Weights of a small transformer language model.
Size: width 704, 11 heads of 64 (1 for keys and values), MLP 2112 GELU, vocabulary 8192, 38.2M parameters.
Architecture: LayerNorm before each block, rotary positions, biases on query, key and value, tied embeddings, attention and MLP in parallel.
Training: a variant of Adam for these matrices, 651M tokens, 10289 steps.
MLP neurons of a small language model. Each row is named by its layer, matrix (up: input weights) and neuron, and shows model dimensions 544-639. Each number is 500 + 50 x the weight over its row's rms, rounded and kept within 0 to 999. Numbers have three digits each.
Before each neuron's rows, "fires on" lists the tokens most often at its 100 highest values on Wikipedia text that the model never trained on. A number after a token or word is its count.

fires on: "ur" 16, " years" 13, " may" 9, "5" 9, "m" 7, "tri" 5
L4.up1741:444514459532553520397500493560451619413494577460493518574490512433375404495531476405454476556435550521502504460519575486585477497425463593570466529521504526521527505477489525506441459599499486498436543385442512455499482479472440485495474503510598527415548544475522539569497546480526482545

fires on: ":" 27, "′" 23, "″" 9, "o" 5, "vers" 4
L4.up173:639496529461463557491560506481510483558544559482573411555528452460589576485637478491514507502456487515533536456541516497444545591493505491597411490505499537574592520430485561529476529537549559573497509445547501617502545514590478433471554459567473532484563472550506538472562460485492509544

fires on: " to" 33, " de" 14, " /" 9, " c" 8
L4.up1074:496534449492472571538560561418518484395656537520492473518502579482477411501527511462479459542454583421515521486548492515574548515559471518570461409502528485518444474534522582535532552541516560448476514522479446517492471522472583537515387465489428564553507477557451512506524537515392416456

fires on: "," 26, " to" 18, "1" 16, " it" 5, " |" 4
L4.up2056:497482474477497529459510582522482506559529470501385499485504529502542444478535515521561466593512466525559473410397448508525519527484507513561433603535550510498555446451492512494545499481620511571462526618462371474483520484411399518471489421528491519474557493434531527548503564561479525544

fires on: " both" 32, " the" 12, " rather" 5, " of" 4, " total" 4, ")" 4
L4.up1797:511457472442488488515568613587555541521581547504502508618470623577579511538557415542505564456476443519529441501549458464509483551508491611531438343453451563472499500484513524428537434465480547510535530471580464484499481496444543433453472511493393512373353483450481508460500547490574554571

fires on: "p" 32, " p" 15, "a" 9, " |" 6, " office" 5
L4.up344:494472421433464516520611584409485476576537571420443525505611483484484489450473564446497504475529548518588479482526486465468499444516470512441520509373515484492494399530479543505592447583485533511463538500445491462533666575428491450538462493502481539415444521536607440429474405417462467514

fires on: " C" 27, " on" 20, " end" 7, "7" 4, " with" 4
L4.up855:456524478480492459413529533475555485502438398506481483535436503534578471559528600593487496498540438528433476488502508575456511535379534495525456435546582531551472540430450413403486439506546517532471459442477551447531509601420481500507546416552547451550496557522554528561553459487456442609

fires on: "ed" 25, " Democratic" 12, "er" 8, "ad" 6, "d" 6, "ul" 4
L4.up410:505504441486559539433526476479390459523522529523473467485407456539536393445476537462423538464489515487500417428514518435585422462496568516527547542497452554456471498517559515515375491455520487507414521551466509498569512557564492471454476504529507522476481581520423518401542504470498486527

fires on: " under" 33, " over" 14, " down" 5, " cross" 5, " out" 5, " back" 4
L4.up1255:473577487423430538490505507474498497480496470532456522490498497520581542509478488483485532527637401547479487510487559553495586535441501515515475533479483526556517441588510509478467557596568562491428587427565547466588442605504644482469505577495488469619539514503442526418414524574499486587

fires on: "," 18, ":" 17, " them" 10, " they" 8, "ia" 6, "ly" 4
L4.up2067:501512545570521541468566548535471531425501494467434437461505523503499527497558434505592440494457539489497452502537444498440585537480527532556505534424534445529527504517513487524548437458616451481469506451518483516546434332426456528539497481435462441468492644465507529543591504463447490455

fires on: " of" 25, "id" 15, " and" 6, "at" 5, "ar" 4
L4.up782:592489470468555541562500557523518488508562462525462555472519552523468523549476509457452568548529544460496433424524399524483470538542352513510537539458418443533504556525454424402451492382474515539406457579533455471557503485514500467446560482502575517509434492516449512532443495517548513500

fires on: " D" 20, "di" 19, " Di" 10, "ti" 8, "fi" 7, "5" 6
L4.up708:540561516439525481544542357586439499507551528514462427495411504503543502505498578474518516463465521518452506506430521445536524502496475514448510573463498502579551529477372604434526520525475474550429474485557435434587530456527539519515474513476448388536380443549522535504488578547534508532

fires on: "==" 28, ";" 10, " to" 8, " |" 7, "-" 4, "ph" 4
L4.up1434:496486513455487473412567489469501494513480384440518546482480551541467476460574486444418424610615527525627488546511590413597542524531466471513595475544466475496515472460480442482492421526556530553607525540607475547498575445487503492443475455477522503503560543555461523553619505479526452463

fires on: " −" 26, "de" 16, " de" 11, "elle" 4, "+" 4, " De" 4
L4.up617:602486494492488495528546490429464463418593551471533474559531570531609444525538508427500544493378471507550610468584480454515430484578578467441430461482506475526465542411598565487472525534501468446520599501464504475582538532512470558463506493452485516478464368554559479636578570462474630613

fires on: " this" 45, "fa" 6, "ed" 4
L4.up51:523409452565604534462489564447525528458526433583526468459496501514419345533512650492470444507426533511552507463497487378464427596469490595459555543533610520548519533454492565477584489431537465466506480539477525443486351598495456543453411426525459469493546440484527568401574535534450622634

fires on: "9" 14, "1" 13, "." 13, " United" 11, "8" 8
L4.up2017:467474464445462473506441542391385479480585580478454490479561484530493414498540476439496436481476457522504478500496499440527544473508537479438513506495521525541497437508525510505512532587485578449634497515501546460516542575419496482485466533334566491514578420487475538468424519553478582436

fires on: "-" 30, "ter" 13, "}" 9, "in" 6, "d" 6
L4.up195:528513468395472469536539576478553501491444484531506485542506528415480377513546519558558518430565543516512541426533489396473479490454445509516537444530480529540480563471461596492536482544524664546576515541479557513574531538514436480472497534548512503528536454609523452473539487398472436524

fires on: " " 60, "-" 10, "C" 5, "T" 4
L4.up1770:500619497461571576559478507422506508439464549522472444506546511457543483574498452634604496484438585514518477436458463415557491472473532504522441539544523466528540548524495483479473487507549399483493518559530470443390564540449567527483489533641375423526486494483553589511504457518476456581

fires on: "1" 26, "2" 14, " Per" 12, " and" 6
L4.up1856:475499473522525527530554594433511432489566493518527547517534459437503539520457522489459607491519540532499489514541538598534517496490451499406571508562494571634467689520517467506526497495608501509450508510494533420519464496406631522520527577508524504567517467472444605574560517545431447602